Part of a small language model's weights: 39.2M parameters.
MLP neurons of a small language model. Each row is named by its layer, matrix (gate and up: input weights) and neuron, and shows model dimensions 240-335. Each number is 128 + 24 x the weight over its row's rms, rounded and kept within 0 to 255. Numbers have three digits each. A neuron's up and down rows have the sign that makes its largest values positive.
Before each neuron's rows, "fires on" lists the tokens most often at its 100 highest values on Wikipedia text that the model never trained on. A number after a token or word is its count.

fires on: "ell" 25, " Br" 15, "r" 9, " recept" 5
L3.gate479:148072146168127157133118100136114150119118143125127117128110161116129108116151129129120100122102124124134084138117149104140159126164105136147142083129090113129140160144087118084135095142143156088132134139121159125077097089143185138153120193137179113113110126115133116142139142115152077131
L3.up479:070069135122100157138155128132147142078127149117161141141124112105127179153117201129113108141130099125152135180114138157125111128120099123105118102112147162168138142121134104136127142174107141109129128123088148081139101126112136135145097126145138146149125100112119160137161142128127080144

fires on: " |" 33, ";" 23, "ly" 8, "'" 7, "+" 4
L3.gate889:115129154139102101161162161145146121115138146168145101143160089130138151143109121165099117122111109128035165120130146144147109088109090141174134091140144137148133129108129087082145116124113119105068146149092088158131134074122134134147119093103126162112128138133201128132122105095094141132
L3.up889:142149163144121101127068097125126146158165135136156118154132134098119139153134117120087171066121145100105187145132113146108132171112100120132106119112148130154113095135141112130107132131162139139155107110136131160119132083128126128116097112158151100118147124151133094140122119136106101127

fires on: " |" 26, "y" 17, "os" 9, "ly" 7, "red" 5
L3.gate663:125120087204154086111135128124094094144136160137110086140096145148112147088113116159124126184153145109135113130128124132088135133125118114096154142097159145132136091169135141123166139175110128135092119117132145109109112122072129146130172120099133120146102127135146129142101088131129113125
L3.up663:108135136210139113155143123083106125140108137161157152113147121128128161088099083172121113142121142099143119173145104157124142142097150107139148160104134095116083126124129160112156130092064119121091121127156165133137079118149152143129151132110139141156145115141147126142142088178185114120

fires on: "h" 22, "\n" 10, "ent" 7, "s" 6, "el" 5, " " 5
L3.gate1965:133168115139137115096178133084132128136113129135131112167128134125123115153109161103128115144132192120105122144109123129128129144111117143153156125142129139174109107154098088101096138154109133115148156165124116088114131167124125123152214119065120157106121145125096138161136117137127088126
L3.up1965:118182124154115107157148137146119125151135132109099131106162173174140143161097129148101116166098145126128123160143099106067158108110114151181147122152132163138153164112130120125137136105106127122111121072121144121094122102120151109091166134135102167160140124120114134101106103127154158109

fires on: " |" 49, ";" 45, " " 6
L3.gate36:115129153194111130105117164146176124177082119146118120118165138134152146173117138146152149126114092143154132147157150128164143130113128102110104139147110138112101138135097174170131113110130135154127142124106117146124154145126136115126122169124096122134139174133102098165158081136120136154
L3.up36:132120149160122134093118166147118096137107099141106110104100108141066120112134112165145121135109097109125105093147129149146090093124115118123116120125105115148156157138122167180171099101122136146108152137125109136206133175117121173132086134166113165075134118140119141102167112171113114056

fires on: " " 26, "as" 14, "ak" 11, "ight" 8, "ing" 6, "at" 4
L3.gate2027:134091126152115142132116165137154100089165110153163088139101116105090181154128111139114118119125099123137108117125115119137146087141114143114083174183169097172121106162080083165104150142095100103149131107110128124141127123142161115121152108118151114136105122110129121145161124117139144114
L3.up2027:115135105153120107178120158106132142151148136148081131102143142144139179117088076136160129110125102146156129136112137119131129139137114082081119162176134138124134136170083131100105118105147108091160120137166148158087156120151154156108121093166166138112139134152104138105130136112125127111

fires on: "'s" 19, "ed" 15, "s" 7, "af" 6, "ain" 5
L3.gate1937:115144110157134099147123126115061141111083148105116087159113115157114163130136179121115129128089170076106110097139105132136164160125163119093131114131104142132119148142144120137095107159157109096082140102125099115105136116124115127122144147107113137175103134161128098096148146150116125147
L3.up1937:141119120154141147146113166070111142151141144102101114144110083101111138095133121130141128173117131150119126112119130140164150127106155129157090119114153133140081136133158165147152135178157159100132144126120098125114106139151139115074120150146136112115137166166072134088171121156095123148

fires on: " " 34, "\n" 22, "." 15, "–" 10
L3.gate1892:159134103163152118088150107194117174111137140110118139124089111150150122137123126160107051129145159132116124131132120102088119157132153127108118096097119159087141141159107160145115126115113130121141142160138112094155112120128143145119177144171148107096123141138093123114140159142118166154
L3.up1892:101154129091122140097109113086146131081101154137107119098114140136124150119062129092102151151143120107121109147153167085118130154109121131101099129128116115150138134146089120084105116139103109145136144167144119170111164131110130166099140132111121126164105135126143141148147138106105151100

fires on: "in" 21, "ul" 17, "on" 12, "ic" 11, "en" 5
L3.gate724:142173191190139125140125148083141099197141094126113105109151111115112117145179110124112092133090110172157066139140135148135151160154104085111093137118127095121147173101140149103138095121136144106097104137177148128122160087141141104140156120132139149112115140142151131128159143140110151131
L3.up724:100119129176111135139126167138157136149154118151116102103143164163137159115128113148152093124158150129155151107097146118087119112120158142121137133081144137134154137125106127139143095105138108114111117180143150149107152166165132200127148095128145133112131162155115166141141114118124149111

fires on: "f" 36, "0" 12, " tr" 8, "u" 6, "af" 6
L3.gate1902:124124162140165149127138100139136136171166143120171191138119115133148116151112147104097031142130190134084174119138135149100127139166139131123114128133096138172133150141118104097122120154114147127142132115113133100141155122134123127144088116094099136127117140127095120147160112131165135104
L3.up1902:105103181135121072163108118098169108135193169139134131140130116165141114125139132125108144135087147120142141174142111129120138124127162151124113150137123139146103113123146118121074144101124133129117120115130128148142161161148127108126122128099118145177127116140124159103122128151150121117

fires on: " of" 30, "," 12, "ug" 9, " Alb" 7, "ran" 5
L3.gate151:109128110116116127137157095121116148167139122171140144139143123125134130161142110097131135080136095166137149145140106120120160117141108139106120179137113126150120115145122117138087111087170114127134132111126125111086080124139104145157154126176099137088103101150139114120123154115119106135
L3.up151:135112105113105101106130149120160091129143159164089158129149123140096161138134148078118091124173077119126123117144104128121145113162132185130101100084139132143156145155141128111136151155159113119128137136131133112136091135094138135142151115146116143145124140153172139135119132148117097134

fires on: " " 24, "y" 10, " final" 5, "h" 5, "atch" 5, "at" 5
L3.gate1745:137109098120149124108175135113099110131131126127187091091118129132087136113119116101143109131124146124123133103152141147102135118123135102157095116117164125148134102145118136141104142164108151150152122106095128142170103141132160124137107155099166099137127120127140145082114107118133149133
L3.up1745:098181131143135101143153118139150118122151141127100123120177186129105125116115078160145129184081102128146135132122098102154163079098121116156126153187162162158091147150148160096140176142153067092146126118094107158147116111122145104143112115122118085144158124128138139140138137137116138139

fires on: " was" 39, " were" 24, " is" 5
L3.gate593:149175149142172131076129142125123091144077131101151122144137090147168124122104123068078132115151091125169140133118127118125162117094130147135125127140139109105150125149139156126127101122149142123111087122139151119144160157143139138177139090132142157116120136152154120115131140177111087127
L3.up593:062121121114153139108124147120159134072120129149133097137144160129112096086116083128093142141129104162173141149114097078100149104136141124102122150179157100150131157137139106129107133131136146114091108149164124150107159131133146123185145085126127103094102141167105091114102091155029128160

fires on: "or" 25, "er" 10, "l" 7, "al" 6, "ure" 6, "olk" 6
L3.gate1440:103084074148145079140129112128122118130124168101107107124091140102124166128149154106160150139125152120132114138134165131129119138123106138143161100098139134105086144106162161085148113128099160173153125110169134101116114124132123141148080083146175133121146079160195112096136129111094107081
L3.up1440:155150094109128097106123113087114112053150123116134113103106134099120149132135100126137133175114137154120159113189131169121158158093106151159158108133161116140103089127122083088128133151141120159117122099102127084151118118137150119144093157164190117125128133097138141155118051113100134094

fires on: " un" 19, "un" 12, "e" 11, "qu" 8, "inc" 7, "v" 6
L3.gate910:130157183127130132098169090111116116129167126151157059130144113162139107113126151119126120120110140132135119119081137154140095128131137080106125141102112092135144160101158154115120092127131122136148120155135138125128114147147151153139123129130091162137166130159123126104169156120116100100
L3.up910:102111111134105135145101076105090152114093126102129072144078120145156113118133173158127156137139134157123128119119101110148117127148120098126141137078090131146175157102137126143150133115110079155154117121103110117134121136121134108112067198129083151104105127137091151111129120152157103174

fires on: " |" 73, ";" 19, "\"" 7
L3.gate1141:123146130204144106133101103131151110150158165164153112160076114117140132118099144118127149121121136116122125118143167164113135135122120125149124139167146159112141080144092119171157107105087135099109147163156139172132119127104153100134156128136112160124162142185173112149148134190124153140
L3.up1141:077111097174162122110116105112110106124110098142140115106088144100151099133090075130112112114084087131127146139113121126155116114174097137128127176160155163122125110155113136133131085156118175107103134171138136145127120173129147129136148128136122155169163137133176087148148130093123119105

fires on: " of" 15, " under" 14, " over" 11, " for" 7, " to" 7
L3.gate1337:123083113145156141137128070066104148123122191151114110145132060111161148119101106075110113179144128154124089082091146119125130148150124115161164101112129170138125132136130147129136139154109076129103157124137075149139112124158113146105068135108147115126164131113116117080144123161123128076
L3.up1337:142113162069157120118167163126177100121147117103166140130132123148153145141111108134124097169138165146152123129134147150104126136180125126119156135133144114091082129108128131114076087125133124139134169142120112137155147120118108056097117130147093138155145117127112168122113142089115129100

fires on: "om" 27, " time" 9, "in" 8, "l" 7, "on" 7, "yn" 5
L3.gate419:095157118162120130123140126133130151114120127128146167134108162107140154108115114144177112093172158157146151139155121134108130133103113099143121118133107092151049112091113100126107149091129165117135097138112158092116138146120155113109128134128097170083125099110113115144158102144156144162
L3.up419:107138104142092131104098122108133124169092148146111099147120101119139094118144142144146116157134089128117113135137142127137087157115083164149090084067135126098089142100125154140139106124079170131111115115123103109131121141142096162144145177164160089098150101119128082114124124174166131130

fires on: "ion" 32, "t" 6, "." 6, "h" 5, "w" 4, "ew" 4
L3.gate516:125116121147140136144101095140161117152109143121169111081104133164132119132110152096116147110127136159124145105159124133114157150116120175113123095166129113123083128128165129143130137123092123159093167097145140161131116166074117151116176139099160108107164168153123172169157098130166109128
L3.up516:117126126159103094114125159148107128147127142133119074145114139138132084141098128117128161089135119087128085124129127142104104133125148169090139187102115139130165128151113104086107113101161132127110119152130125140126114127138132106103131102101095093142112117185137168133134137112078161147

fires on: "H" 24, " reb" 15, " h" 9, "unn" 5, "184" 5
L3.gate427:163168156122135111134118138132149124132125129135128143143102173094124140093122142136118130145150119143154138114132143088170108126142123122115116144076143135136129109119090173110139144106140155122146143121078107134147117091150134114144088101157109100126146137140094127117134153104174140119
L3.up427:152136141147125121108133163105165091108104154157101100147106168105115126102127143152131131126175100152099132123131146123177089130128170136157105121114093105115137179126160144128107157159093136114148102139117120119114105115132163132148118129151091123146144151121079111148121145121142137134

fires on: "r" 36, " |" 17, "p" 7, "ur" 5
L3.gate240:096125158142119148116118128122131129153122117157111137116151136171126181150133149068108110124121120155097168092140093162123137129090124137135122147131185136102110156162122157085148103114097129144158117113129118139082130143129127116112159133130128106132122115129115141113100153109110110131
L3.up240:091106093160127157088124143143083142118137103107117108118129138094117146137124108149086108128103161147129142137115106085182162159118132119123120100112158121086107167129120094131198135145142110113119153143141147124109177127129125114093141118158072133124117143107098141119085118143122143148

fires on: "." 33, " to" 16, " and" 11, "–" 5, " reach" 5, " at" 5
L3.gate1948:137090114133172140127161158102133121090173157144141160138138108118110120139096110135088142144124120150118131089111143125102142138113163110110145074123110113147130108112091152086132125157181126137126115122102108142112153183141160137093141150133118096115104154148113137142103104122125088143
L3.up1948:126136140103100113120165112130139145114123125099105125152136123125161152140123167127110177151135101118118101167092166118097109125080125122141128112114118118115161139150148155113101109174117098164131127175145117117092125112130104134091143132117120100081096105156139137161107134119094123134

fires on: "or" 19, " to" 18, " for" 10, "ort" 7, " with" 6, "it" 5
L3.gate1036:094190103095130131128099125131133133086169144135171160154150132159122157146163144122113135146100133139074119134148181125089122120110127153084091097091101109141127115154166119100137124136125144091106124164172083173115139139139116147132092168108116110133070129113123086133130106152092120109
L3.up1036:096145125121047117125163125152102139081131151100158143131109166095132182141150113155094146138096155111126095126162141099119108122129126087131125112128113074097130146112106120133107127157180148108108113173153138160136147131086161135099118166108107094109101104168106106118128110148141148123

fires on: "an" 21, "b" 17, "il" 9, "in" 7, "id" 5, "al" 4
L3.gate78:129140120054124129136133116093096176135136118124153140085154134140104106089139131134120116149137139098108171111138098135136115165116108123100182085158168150126117147077125134107144161148125148120122109156112111145115090143099140098157105098119132096132126138129144109139151133154099111111
L3.up78:079144078121152122163102118119106104114171169136105144146117120136115150146132143145088119150129098170147147144140124112110186106134127134139121093121079101109152117127119122136156130113125120124109142128157107151155109061121098153125165158149131146111162126117122142141166132126159141135

fires on: " in" 38, " |" 18, " at" 10, "ella" 6, " -" 5
L3.gate31:102116118166143121144146114090169113115141133096118115092142111161166111139117108153117150112130111172108117119147156179120110161105106130126166115151143118137137103142158177116158143159149085109133111116126104126123102107085074145144090145108109126125137091096121145107093105118101149073
L3.up31:119127068088153165109136169128130117135129112097149123129160135127086130157165097189115121153125140143146155076146131124073125145103139108112124129112103127106154159144126160129123131119129117151100142142142155139120111117125144116120137133080083134108161156120156205134124161123151125161

fires on: "ar" 22, "as" 12, "al" 9, "Ar" 8, "har" 8, "an" 7
L3.gate270:112129147116169168142122132126121119116162141131122085141085082179087180117116130144112105123096142113131167142113112130140118169116123103075122114144086131068137113090123123103137156147106094116116123098091111160103130149162091112138141115131135169112141129140132140102177155118108097114
L3.up270:110121124113123146155160127120114124111131099138117159156126178125110152142133126139133112122111144172132168134149142134168125102132137125161136139147162122121140151130148172095159111104054148127150106161173107149111100134128113138130148148148128132139123169148122114098111112143135119130

fires on: "," 33, "." 21, ":" 10, " -" 5, "—" 5, " –" 4
L3.gate1638:138124144109097108116140141101111142110126146136146088141165107115115104151159118149134081128137123147127124121114155103132125147146124162169107155141105163126100123126091117194115119161137166102138154066103104154121104138109120132183111163128144135121099136111135110128159151116140121153
L3.up1638:118154111135119150120132131145148144129141146146146147088183141129152129125128142184114134129161074104119113131113104144110098167121157124154126184126123136121087114160103163122123088128114167127077161124132163142130159159130181101118112146143134134165179183119127133119097135137155146144

fires on: " |" 83, " to" 10
L3.gate1746:113123159150156133110132116072120173104166134130119150113083180109140120097097118127102156121163108133106122126126091114150165138138120191141118153133108131161141154116144141138089127101157073123156159137173115108156113133122107161114112133130097098087132135095160148146117121124146085144
L3.up1746:137131132163136112138123139105093159150126160150085132086143126119132159130128097119162098110104116151133110141172135106087117100138121164132145113130139142161135146145116172137086140112121075139134182153143120139129127146083132138131123119181114074167112158126155102129122151127142133091

fires on: " p" 26, "p" 18, " |" 9, "st" 7, " st" 7, "-p" 6
L3.gate256:122068119098139151117124102099129120133131146163097120102129141132166145144126170147144146132161094120112126113147155112117141145115138140125098143168121103163153156135135147096096091164147164124098144153075160140133153118153177100127132108130117152156124115129148104133151145118149121143
L3.up256:170089110180122150134138162096117115132176140159114138152126123170144153152154121164124147111144140091117147141170146093115110137161111161107145135148096143086130141116098076143145129123135118114133159092140094152076145152098147098140138144093117146116144159142121117104167128105185118138

fires on: "\n" 24, "," 22, ":" 18, " |" 12, "9" 6, "6" 5
L3.gate1841:116136151098116111110127095118108094177140124154131122094119098167162106101140127094100120171144151102117141145126116133145113127144137150129107136099124109108105118169143130187147136137126097139143145167116087158116108180113106095192137111082162144135156117136119139095077148102150123093
L3.up1841:120145100081127139199094116143116110145152126175115097148160134165119112128148114123128099117098138148111155098141166161134168100149194131107143099182105132143119123113140137114145140163137138120135122120129131131113096101116130122123172077104068136150152130149111123100161077124077119130

fires on: "og" 27, "an" 14, "ank" 8, "unt" 4, "ard" 4, "ss" 4
L3.gate269:151118138139148100113127112140148089105132145155101154099171109133149112150148200068139120133147146120136107178110140131094129145113170123115162107159083171159142132161114090138121134159142139105122139118138108132131133141095072108108101090122130125135130130099142117104122116115113153120
L3.up269:131111148175143140114156143115125153134126122137157125157128180149135089096124156095105116148128147122082081145141138154155134100122131127149120128144158115137133129114098132145125120066105151139145154100123106135134064126142141124082102173116185132111115127098152135121115101138122101105

fires on: " |" 34, " " 30
L3.gate1115:118150142160155119116138132136120154106131156077095109115161078118114107144129193149130108084134135159144089130169107120120159106073140133107153162126137106118141196114122156137148101109140087121096144156132113119122089133120107086179088098086160101151060127103143095110135105145138108112
L3.up1115:151137111156136153131139153129134161143147170103078078131162099077121117117168159115152111127143114146124074118154130145128125144126088136146120150122125157106140192129112151141161101163084137177124135126152119096118082112129113098099142108155136113174129132133141129111119108139103141116

fires on: " |" 20, ";" 15, "he" 11, "ra" 9, "her" 4, "ri" 4
L3.gate1733:140094141130113135149146127148122143139101163144124131164171082128122129138084134111122122107145157118160119105138144142163160175159106121158144180111147152128111153118077135098100168087131112186143149091056127160107081131127147122125152155109148085121146103145140092156108157160151126114
L3.up1733:109128121113099137151128139142144105167134141134132118105106168104091100068121115155102160132113137120111091097159112143129150120156095143121112168101130168104146101155110165078106132139115127165101158110142136131108132138118110138120135143127161122121164150103157136109124102141109107065

fires on: "al" 17, "are" 12, "ale" 12, "ure" 7, "ally" 7, "et" 6
L3.gate1836:094118110140102119187142115128101151177153131122168113164135146153112156117161133117155127138112135100141117118133102122121114130138126129145125175152166142108099161135141116138143097119136107094162155143119153101130117107109111153134114156141134105096113152148146107155129190172127117092
L3.up1836:153144132135139110142119112122132118137118149140111131155104144107082150151125118129132124116145133152129138137157081125116147123119149147139103114148142117121086107088163095169165125118158112122177116138168118090108166151127122126127147084133158108101126066148113111118097104128074109077

fires on: " Gu" 27, "u" 20, " gu" 15, "ul" 10, "Gu" 4
L3.gate1319:115081157149152142170123155159151147077135144140145113078111135129125131115161124115124200125099187176132134129136104114141132143116136092110099132129121110101135093127132162094165144098136113110133102116181165111158128134114080121113118147116114081075170122138144127110114150131142131157
L3.up1319:137073113142118125108128144106133141118142151115141097120099136129161162091117150095140130142141176144144116103136074097137117141097130125153132159135127125132122093158108140088139129137127114100101088113118155143174127135130109129122122129151136156117084110122141132139131143142163129100

fires on: "\"" 53, "'" 16, "." 8, ".\"" 8, " |" 4
L3.gate1633:100136137129161094107090078082095087116087154087132122138085127097141066109137150101152128096107112166126106128119095159104144093164139148130133171110096102154100117086152105102139103138121106148122081132100105117107148133096106136104131098120148150102142128152116152115147142137132111134
L3.up1633:099139125146130146104106116142105121121114125101119083136105151132072129150112169133148156120119108150131126130136116133105106093106122135158091195108162107135122106156092123144137137165187139132098150125118121170110126162102173137133160104126149147141101186131127123158118150148112078145

fires on: "ab" 30, "amp" 14, " |" 10, "ulf" 6, "ig" 4, ".\"" 4
L3.gate1506:075141127131132122095096100064140160140169128169153113181149120107128115161111137095124145103128175140156125162145150112120147154120105118152153116150149091126116082142130136122125129152113096139112092120155123117153106114056097085167109155178098146085102178153079106158109140165120129131
L3.up1506:099138126097088139126130141109112099139067140089114109094148125145164136150147085170127066074145098097105103120120144086114127133126112128101160172068136125144150119121101115119097116156128104155120134174166120130139151145117126061139120127138132125117148119150108127145164168147123112112

fires on: " b" 54, " |" 33
L3.gate997:146125123159118111082130161102152112139117145109141103111144105137139151135142125128118110129048117114152111127137142107083060170132104128091131067100114120114122131144135128162103127154122118157165162101139104120156080126109146169116134126104112153127120114149152169105086134121113117145
L3.up997:163141119140140131160120152088124120148153152134119170125184156084117170122137103155160093172129125148104176122148142123119126122149092105106132159088124129103147189163081150123072136129115135171110147148151113142158148122155128111102163081135149143110135147144105162166136168125131114097

fires on: "ia" 27, " Ben" 14, "ra" 9, "ne" 8, "on" 7, " Ren" 5
L3.gate2004:113093115149113119140125115144176132141133128136119143103120124131141142113122148161069108111104104087149202119085168100108091180147125173090128078127122172120148118054071116174134098158127134107083080130101101113126129109146133135126127126131130124109128148147128155113071125115122150122
L3.up2004:128145144109153155157110136117134079153087143140122132177101145106108130104131161171125108113117116166134135109116155090104073141134126135159105114150153125116114073105114102136134124206059124115116106150121090087133141101112107125110146078146103110115138176134106130077155097071116148136

fires on: " (" 44, " and" 13, "–" 10, ";" 9, " A" 7, " |" 4
L3.gate13:137164135151121139136125130093123152099184137166162110119102135130130159099128151132107134117119156188085132105183142112129137118136115130122106131132117130073148135143090120124100100183139134134156125132147170120142143154130107147133163123126133119098130106176167133097113115139093116171
L3.up13:152149141131140130116159087129106155101136132192156158148128165128109151148120098165126108117139105127101142136147116125110115160162128166155088095108127148108163144111114133116087092157164114140150140116139114152114128114147117139125140116139145097111121123159148109124116088139103141114

fires on: "ed" 42, "str" 7, "s" 5, "y" 4
L3.gate45:146128089148091105134111118130113116141129089111115098155101146115111121139146121114103136114138146153159128126121130112137153117140112134096129105107125099126056108112142155102095142204134088130109103122143123084146086143160129090108102136121145147151121119111128088151145127116145101097
L3.up45:176126125185137110109142119064098116147121139106113095139167150117144115098128138177121111148156146137208100107106120098122073139146163159145089126150110105104131135103145144095129170122176111127145121130147131124113113115111107156066143139122103124177145092158117136130137132088146144121

fires on: " |" 74, ";" 7, " " 6
L3.gate1626:156124114106105159103107121153112132178130144159086101103122104111140109128127152133172133124134140134133145159148115101127139121139083114147184127099145148115113134132102132178162083169119122134136102106133137128120119131108158134151104117155095114146105156168132100103165135144118096089
L3.up1626:110121101148157119101160131106143147134130103158106129140125127130165155129123120158166158104133120140125140134156114133073114112121121147124096128139120126116158143125108081154183142093120161135144145106125128151134153126077118102147150131100168178096116146063113153133116096145140110110

fires on: " |" 58, ":" 7, " and" 4
L3.gate1812:136120138158117109141118103138090041092119129129136139100146138157079085118168117104122159133123128129127143132124156157125184144146130121115157152159156163118096158152118177129124171122139099087102149131109158172141130136148115104112094139054124128096138108160095135109128108154118133153
L3.up1812:120079113176167130117119154082119182127156122139117130156122125102095114077106085114111115114144117137123103100138131151121126099171161099132146109185161134086107099191074183089097122144118118144129126169139098126104091149095138119116172155091113140112132121118130119109172146085119138111

fires on: "r" 19, "p" 15, "d" 14, "l" 11, "m" 6, "k" 6
L3.gate1294:125153138122188164123156122121133139130142092138124116151114115178104114101171144105132129157116117110192129133153119136128111175123141110109133115152137129145103145140123110091112137140143161132163100151147129128116117145104087128124117126113157123121104111131136125110108142168117136173
L3.up1294:137093098100125187121128158146133151125109138158155180139060145114135110140087184143140084093123145127129103109071120104158140102108113147122122116101129144100108148145143132089148142164129126153103159124137094098154121107102099082132090170121118097133081152101146136100107120152140153146

fires on: "0" 24, "od" 13, "red" 8, "om" 8, "oma" 8, "act" 4
L3.gate722:143147170091140116110141120125132115168169119176130096163116121121121102138129050161142130157137151130174119117160140111135128112093112121145117141112154158160125131127169119117116144137087147129120136117075142128117168124165161150094083127100145178124104112103101079091102113124102109160
L3.up722:115114126096145127124124124091164095161123152098143144137101128139137142129107144131123120106124160155121140108133128122101082086135163132183161082127142139155155112109127063103148126135131131129130111150123113080121131101071117111135141129154186124118140130124143184134083104107159146173

fires on: "he" 15, "h" 13, "here" 8, "-" 8, "eth" 4, "ose" 4
L3.gate355:120157122078144135115121102102060167165135140119141114135160100137101154126104113113084109137151148108122125155139169104139105118142121109140127183124117133084126157150113137174122124149136139114119122105115151127092102158157125125105155149163101133138123128131141115128144144130080139136
L3.up355:122106092116112135109135096159110138110150152154137130087116093145124132129094116106155132129144144112122148151133063100156133139107155146116137129104144150131130137124109123153125111094135144074147099091122133106114101119092145160147123135106098090098119155167127139163119115068099170133

fires on: " of" 40, " and" 21, " in" 7, " for" 6, ".\"" 5
L3.gate1548:119114120154102144133129118099088116153096140129085089183081115121133162102125086059142137142165128149130122129160112171130104177131142075128135105104148127149178095106109135125147143129127107143139107114122156142143136130117137166156125124145097123139142121170114158113118086111126105157
L3.up1548:140140154070134115130176109109126124125149141108104147143095138139151180114111126135104131123130135162140143084125161155151167135146186123137112106110109104120124109082123149132115145166118106136133169099153094124120181152126089132091151132144139113144167102135099166105113104108096129149

fires on: "or" 18, "ist" 9, "ent" 8, "if" 7, "ian" 6, "ous" 6
L3.gate1528:136131114104101137100125117093108113157118114103196127147099137142133100098134156089116150194132103123102114133148115145078095110171189096163131121107172139126146121127105120110133152130120178162142137143153142146150136136146119131148113146107126125124149134141110102150170117107111178132
L3.up1528:152085088153148111108110151112140143142137137119136135142086113113168161145117119093118149137155132130110100113156132142100090138081121140113160138184157114124198119124144142100157121170116098144154115112106142159100130189128146139152146161112092133112138124121129101127108116152117137123

fires on: " |" 38, ";" 18, "-" 12, ":" 7, "amp" 4
L3.gate1088:105118114216126122162140111102135114138113147149137105107118140115106111120120100088135171158146159130142105137139146119159123136118062143160083106089163129082161142154152151089133126145112114091121117148087129102173094073071133112114127128143153129068139113171131130155076157149154119114
L3.up1088:140151160092147171111145133112087183143081160132161119111137135107123168135160117148110129097164142090122159175145158121115130134104110092140151131095157187121088137147150123114159203129141113129129127146134136112135117114135166134118118167160156107148143114119095107111111102142145101096

fires on: "y" 11, " Tim" 10, "ab" 9, "g" 9, "at" 7, "ar" 6
L3.gate1663:128095097123102091109149158103146123125130103136155133111107121138124117087147115165192125139108128136143145133117075152125104118102139160167138120153127155135128142119129180158146132138090115154109100123094143102158146147083076159110145104097130129152139144122138096123178093106164094114
L3.up1663:140095090109142117120178133126109167146164143161117160136103103121133126114128098130153144130130148104090173143122137115134090111139091142150122147109143116124158131120129129111110142156110104110143100121123150124155106124148084150107128088154134123116134141140145131112141101097171132103

fires on: "or" 14, "in" 9, "ist" 8, "ter" 7, "b" 7, "ent" 5
L3.gate1569:140137105134128117118097154129092109137145129140133159126126146116143097109094141126130145154165134134127131095140103104110085135097137127151142137147125182102150075136111110126096136094125105127138137083136151115135132117142136122066112143161125122135116093150116139133144149095122135080
L3.up1569:096119103146077113143097150112100144145102133140116136127160112115114133148120134143094152154172131111120130154138106184122150161112125180114091122169093115141118109119134165127126132130146110145147150136078091124147138155115077125105155114136104131103154124136131128115153138132125113127

fires on: " Gu" 20, "u" 15, " gu" 11, "ack" 7, " av" 6, "et" 4
L3.gate89:138120104165124145111097157113145117089131156128129130112149150120135126128109165106122137152155171125082159125082098138097140140077118121089159161103149154093128161147137137122129126161166101107081125133109160161130120094160178056107123126102114096160114125106137100068089115153147149120
L3.up89:130121124201115127106167150114116101091134182110108123111132130156125147141075133143071124131099147121125119129103066130125125161119102088115140167128108112127114097096141125162131136175154111131071097116082129103170129126137123125125133148151142073155188108136156122115134095160155151088

fires on: " for" 34, "af" 8, " miles" 5, " of" 5, "al" 4
L3.gate1282:136149144119089101137127116121123154093106172118126116125107121144111104124073125141201083143102113120116083120159111136120102095165170120138179161156172114165091121117109109101122156118130136127127118134133119080121112137145173126128136098146128144084128117140141109095148100135115150133
L3.up1282:145154132109156137159114131095145154130143127127109094121070098093153147130116149145158132083101073157074174119142144131159154121134112112136172132115146149156118152089106168152079142150165140117151166099126108129109148149127121139164119122120126128135178119114125120146109107160128139138

fires on: "on" 17, "re" 13, " year" 9, " time" 8, "or" 8, "in" 7
L3.gate59:141134110123099143111121145120160146170114153085118174150188095103155101124123147103111083117166128129151138134141123124118120123129127123103108140085145096123088100116125121092142117162110138152129120111110142115152116116150166116131150135108109107113109121112102104132145155179128126133
L3.up59:119138121173081115180080132082152183134129131134124176152154136122158110121156145145106110119167119127174118117121126142146158121145146166125098110106129108120117155121158097089109080106121143143121104132170131137201120151139170114113138165103105127117164107103106098121093142153143175157

fires on: " |" 47, "|" 27, "-" 10, ";" 8, ":" 6
L3.gate708:116094134111119149141102118109115109149128134157159160101135114128123112133111094126122141147113168167086103079141149153124142114138157108139124158133159124137135126199147148125128093152170156084125145133112106121149163158096118160131142123110094127112135119136112148082102093153166125116
L3.up708:097132068137107095122113133093148129102135112138152133136115117149128075096123075101129128148112117107133129116175156106141099132121162111132134107145111121116079165162119141128118142118117145087143111123159135136145158133127155164097146164141104112173138113113148135077111127153166135124

fires on: "." 25, "===" 21, " " 12, " #" 7, "ol" 5, "_" 5
L3.gate1629:170143144147114182085105108129147129107143143136138148139113136097091134155130151108091119111147106104156129166111070116136141103126124121122117116115142128127139178153122086128090118135112108150140120189086115138133136149127119108136136121144112143142113103133116073137120142168182094122
L3.up1629:143115144166121136107115071092140130068134132110160102109143137117118109155111137136166142089164125159122110116122099108117126108137111098118109107097117119131149139110116128127120111130112115152112128176154115168129134129142173137123101116109147133141092152150097120118145139112137110097

fires on: " Bl" 21, " bl" 17, " " 10, " Party" 10, "on" 6, "Bl" 6
L3.gate543:137149113144104091151127165164132113091118140119114127135126094122150127089173135140128157141126095160157202113121138149160115128141143130130142080100154163154111108097134073150133125113114141139168115116135134141139125122152104139108149156105094119151161098169147112115123132129105104145
L3.up543:125130119162126108143154075151131121127115136146190160133138081145145156100124091141197145125160047131149162113152095112130124093135103156089131118174140158172120128106149061135104112115109080100143135090144155144167161113116157109126137142124078135149122131149111119143135108110132095131